Weights of a small transformer language model: width 192, MLP 384 GELU.
MLP neurons of a small language model. Each row is named by its layer, matrix (up: input weights) and neuron, and shows model dimensions 0-191. Each number is 128 + 24 x the weight over its row's rms, rounded and kept within 0 to 255. Numbers have three digits each.
A block is one neuron, or neurons of one layer that tend to fire together. After each block is what it responds to, as a language model described it from the Wikipedia text at the highest values.

L9.up84:100123133108202120174115122117164158159122093098119189110091128131131100114109140111105107127116139106139127105111127105115146117145146113148128120143094106139147129102142135120118117114149134139172114143128134134176101140075159146142121099136105115177120106137086149165135147152124144106123133097134132144111099132128150146114118121141149157106129149111108113139206154162101098139102129128090175136161134130145138128146125126120166131067149150151125139109115126089156121140149099107148113099127088132115091107181123114124131082119148127128116124114091126168170051169161135138
L9.up328:138136133102131143150175126123116098111104111106125154146139174136109138082172152091113145096191120127133102154197130116134103112116135136117171160142087108135122085100137137132161110079139100146121133111129095106147123117114185126162147094127094144139109105098123149132140104120127145107113130106157133092089139086133124143165168153131133112112153109080104125096174103179131139153111089104132180136186143154161127124109119141122131154101120125157118145124098105144150146152130101112115156128142104123105127119157111149163138152147128109176126127123149120142159089148168127103
Description: Incomplete word-start pieces. Word-initial or mid-word fragments that need a continuation, mostly the prefix con (contemporaries, consent, constable), plus ci, cal, and a bare space before dates.

L7.up32:105098125134180128129168142151140130159094116109144130151152123098126066109163095110150120126148093127142078144130145118159103118109118124089101123090084161128120142113159118138122151111177138144156140087098131085128080131121144125137143115135099129138123099122108174112070141159124148114112115121116155140138145143110157153111140163157119104099164190102132155132127152193112083154157112136145170119134125114152162096143092150156123106128116159116116116097122141103164140152155112126129128126095126161134152138117158082125124097130126137177135089137099113132090112121118087105
L7.up146:110165162096123097142123148122165153114136169125145122158165166117151115116115158125130123130098150155136101140097149126141102118149115122156140122137108083103134157094161137165164115133139153141108104111144097116174106132102075119103112068120116138136119103097125156137075127120152149152098167143118136119120134152156144140143097149152095099085188101128098109100157111137133089134136086104124128163171151133131105122161093144125134147114110153108121118117124127117143063111098158164174109081078153119110144133138105150141156107136105101128129097105129082141135094133130142144
L7.up154:125113124159179143144139095106125146138109104141122156116105140114128090139117102144116151132102141054067095143109142128136143099159133107093148109116086128156164155129134131109177081131143107149160125185139155082110126118071149119127116132142134143143170100146106177109116131099118133169110144094115107127170159136116152143119117117103160133128133161155127150139175136091118077162102115139172130142166148123120132142154126131163115116078132130132114126077129137108110104074124143120131113114134121124139125167151124106131150146139102105165079102160127121171120113101148139127
L7.up179:172149134119151133169104083147103137109126105122116154129133130126106103120130190111147101130111159140145068135184137117090096119118098108157089091140135159113149118126102124140159129158153185129093122153149113116145131137117142069121130093113121113151126096105143153162134085124138148129123106137077108134170120129150172174128131104123160125115130181177109149118146148155094122133154127135123186121107134153154129149112118125147136134127096139107116135121113170072114112083100197128088134144133105139098113115122138139101123123137147124173148122117128109151117130098144114104
L7.up184:155133125087150167148153102101129127124109131103133163145103135156084071126140128177113100111147143104122112127122143156118123100135096121134120139097124150106197082110121128129186123131170092101119130136133130104119146109105117095154153122116184110125114094114131109129119137154141131089139106147124153166163164108102143121143114111152141110124134143144124178153122124112071089129108145116123169106129135135119123186083131146123115142141128115111092104123097168126111144130141157124104125110164076127102167128207135095123147158150143120162153108087145129165144150134111141124
L7.up193:168147131097117103165139119122129134106124114114146107129159157140130128077156137103144106130091165137116069125158161111119088114133123137122138106129129126134107138127105134141171145105111188136138125108128140145124097123101138112146118097156173158116098111114119135101133102142145153070167154109149124089114132158121142151111073153109121129171126136136093136136121137191114125126114196134173139132156108095143116120115115141108127118101079099102141115119130186122135158126110130137091144113156134097122086126162116074114140120121125107148150140145149082138165115131180184096
L7.up294:163161137126166114173177144113124107149111092096159151151133111081125073124183147083117132132103155135117099098099166159136120136129076106121121147104078110108150116130147149130161129129098101120140119092130100103143095156080104116136124083160120135126123107113098146125089131116101138112150140121128138129117152139126155125144116167137130089127154167134136146127177109150115098145095112100183115151111153121112120171134126145154130144124129134101104105141108153111123136136114162142159135089082101129141147129134107074149201121129102118180111139146110113159133114147101133113
L7.up370:152116145108145143140129108140167118145143164060135120118112165122142091135127164118145140117127196156151097098134151136102118136138129119144094088105118093148080120130126142129170106147112109126124136127117124107177118161138133136126150111150125129120129138133130145112069156150137150115115168115147125095097124148149130130135128181126161116101143141080080095093133045133089151124125140125135120155167136114131122135110121121112123146089129135123117140093075166124156142140112123131149121122099071120096132145134137088125180106114095160134142147135174117157142085110144166086
Description: Mid-word subword fragments. Short word-internal pieces, usually right after a prefix like ac-, pre-, ex-, com-, in long Latinate words: ac-cus-ing, pre-par-ing, ex-pi-red.

L9.up269:120151125105174093124121111115116135127127163092124119162104173152136124114109148109086149128172160110126122108147139105138062107116112090112104118086092141117099088128161152122156109117115140125115127101144135167149084160089121118148131107118133121144106139132125130148118135115155144117080141131116149102129122109161170110151099117074119109170152145148127080136150096105135076155123074122120119169149136133129172126117141124144144150111141190120132159056140118077093103149125115148164138157114124109109134150138124119101173131116128087151117131125121122153177101146147109133
L9.up380:150167128129133114171134116126119122170122119093145138185125153189116129136093148134135153130133173152073115114121142110103096163110121173118123084043118116145107123112134126132123082147124154160149131102136103133141141139112110101141111114111183159127147115143111099140101118100125139134122163153139117129119121105137178115166108134111131105163130112124183111119137102138132131130158099125111133206148134102141145121125149110154141160120109172121128139111119106129064075107086129128111154129144145107169095142099105118099149136126110118132122128117069122147142115132124172130
Description: "An" token pieces. The token an, either the article (as an, was an American) or the first piece of words and names (Ansari, anion).

L4.up27:151108160105167145140147069173131101102123126106124174165123156122104117137128158109120125138147133113151080091106141090114108103102133087096092164166116149124155112129148099145140095150130130129135127114124105145172142129087122109129130119110128166121128101118130161120158109110156150110123166145104120142126127111138159151151148156155169136087093117164093108110139110165154130147168111109134166179120117149140168121135090145137125163080080163110134145104144105092155128113110175107093107106106129162150141117145125126110118139149145119176119140084119077129143145102129087138
L4.up244:162106147121132082151124151110154132135127149092121156117163152121109128116164129156126125118124142129108126089119148120100137099122116148118115141110101135158148114040109154154159135104172139159098117096107114136147129106109166131145121119112143129161162103123128121120071127117134145116082149163122050161124128125094153104126133139147131148124109150114122130132135096165112108133127102113125182106153111130153199127119110149141140126114120143112122126123067134133104103126095185130092149108100145155155141088149101111129177156169091118147088124085125112119140116114164159124
L4.up357:128117143133135156151108102123149101104126120127118128092158130158142114107113113091158115105126119147157089106125145090084083115128114129131113107108136176115166103134144124163159097157160174105136127121134134176162106092132147091130168116107104133142113081155135169102122100100147140131080150123114084122126095138134156172110133176109104131094146122151114144116153111103124118149113127088148164104163121115150194128092118161142144146114138126115108129140124135114131166130127165130095091114168144110121110112208109110115119128107070125152139148102109117133181129124119145109
L4.up369:155123116119086124158124106141163127136109161129117140141140126116131123112130144144118137126100153116125145097146127152137092089151126119129134153132117132195132136114116150155131119118133185161072117126109115151146130142123191106117153166089067156133132124123117147099073159093133132121111146106100117152110073125122124133142145136116145142175064122131078109148118125102108119101111141112128117118168136161168209146131141145120144171114093121108130105083107165120102118131127151134113181108107126148170118104138102127121135146162129100164155126135132094125194129133134131125
Description: Mid-word subword fragments. Short syllable pieces inside a longer word split into several tokens, not at its start or end, such as accom-pan-ying, commer-ci-al, car-pen-ter.

L7.up25:079147117103114100158118088130145116158139151123131125140116105119121156136122158143175154136090158155121158091177139147123101091092146156118107140108083154123128114107117137148142093123125110117089102138133113123120103127105104132108142130090129114098136101110133164139131144172117146144137140156138130090127087136136140136135090187090164082164156146153112112149123112125109146126138069135166191137149147154154126157117168135127170109089120182146131098126146142081110106120112122143149136141127133111166080157140129119095106112118170114121150124143127096136154066134151158120
L7.up112:119133150163136073135156144124149084126101149122122118156135097095118181144124148151142133122112129122113087122146143130125083105075136155102120121090080179114137125099148140112112128144120179108099115113135124180155074156109082119126114151119123118109120103157105186146130107147149145165135174157110147079097122121129113142166094159075138120133135155145086122134121118140146096122140113107142153165175107133125141114125142132128110148122116139153121140106114143076088118128094140124137162179137145120137123161149125127089102091124135105144119123158119106149176134097126151090
L7.up166:141096137135171108179166144127118082183109145092137144131169125123116108117140089119108126100145129118074090159104148104150123123112088153101137146113124131141146114137132166113159140130137109099159109106112160124139144136102111148138144124142097073120119112126108131166116074165133133152113182082116113123125120131123123120146115140094102119126142132077090165146162109168166070155105083130119127145181146081123123107147109186136111106120129138144098152116094152121150152118131103158151142127117150131139144136126157091161136093097095125151154087134132118149104103115129134135
L7.up171:129092133117141093139123155164153135142102164107124152122117125154114127129142091168095152126145109094065179123107139130133091141104117136094182104067120120167149091123125143136137122135128130132098115093077105149134136117114099150143099170146135132135123093172105151158126142145155125136117176107158129117094129148175121156150140136139113118110119119136107124174151146112116067130081099086123126153169123124157134099140136136133128154110128114076138121126107156141078108129121112117119140115145136103154102141171157147137126131128152085144090123123142125160164064122161163128
L7.up196:145164178127108105146131114119157128135091143136123097125114190141114155078091145139083115103122144139144142097165174185123080169105132142122155130134107153138105097132127143114120102163124113134112100149109126138130105122152092147120132086118149140098120144150126100113095109126113145129138140133162130092078124139165112157111139131140155126145123102105112131133105126166082141131124120087144140152121119118147130142133144170115163181117130136123149137112125119116099134085137136138172045208132109083128130141145120144058131151153133131114116137149141115127160127137110167111
L7.up330:158114151138146105187176111130123088144123141122168119122161129160114139076122105138120109095166145093109061174140152144107101138127092156136154107096113125102131118157117159107122098161170132099133122158097148131145121132120102123118145149150142071122146093129122149124116108136105126135139158116128125120118153175140170112109129135131100126082154150115123162143136090137100131119070098138119136145161142111117142147124121109152124099123130159088107127104139131127137138097106125129177112149119132090119107134138158110097147058089109135168122068134129124139099107108104183152
L7.up331:108141167155146134109138107112151081164107130097136142118130126116149137115137113127121140114107141144106121148147150147125122181104128126093149107100107167105120129088137156073140115114100116117132111161098127137115093148129100147118122130140111126108099135149117159155126119148121139142123178078144139079161117111144145164157114152071160070140164123074104114164117095107144144104101123113189129181138102118111104119077113131117129105136122120127120098169106154095112130120102111091142133128166103119156092173169157109090127071098150167143154152148148126121140121136133139112
L7.up338:107122139117141074131114130123119116143144095103131105195123139112134156114130178114066130096169145138084094123142136147147153154111108164103177133105122142111123102135110139124147106124127122087093118093120105130163124122116088125145123139136152134111122109120132158142134153122144138151123103094136111105126130133112117120182154121109159130091119103135127122127169101122130075130078055133132162116147159137140105174106121140149151091150132149095097132145128111116166106111101109157116115163143122070098101142121179121169131095131145131081097157128157153148117141085128156159
Description: Predicate-start after copula. The word right after a verb like was, is, with, as, or made, mostly the article an, plus be/were/been and adverbs (also, finally, quickly).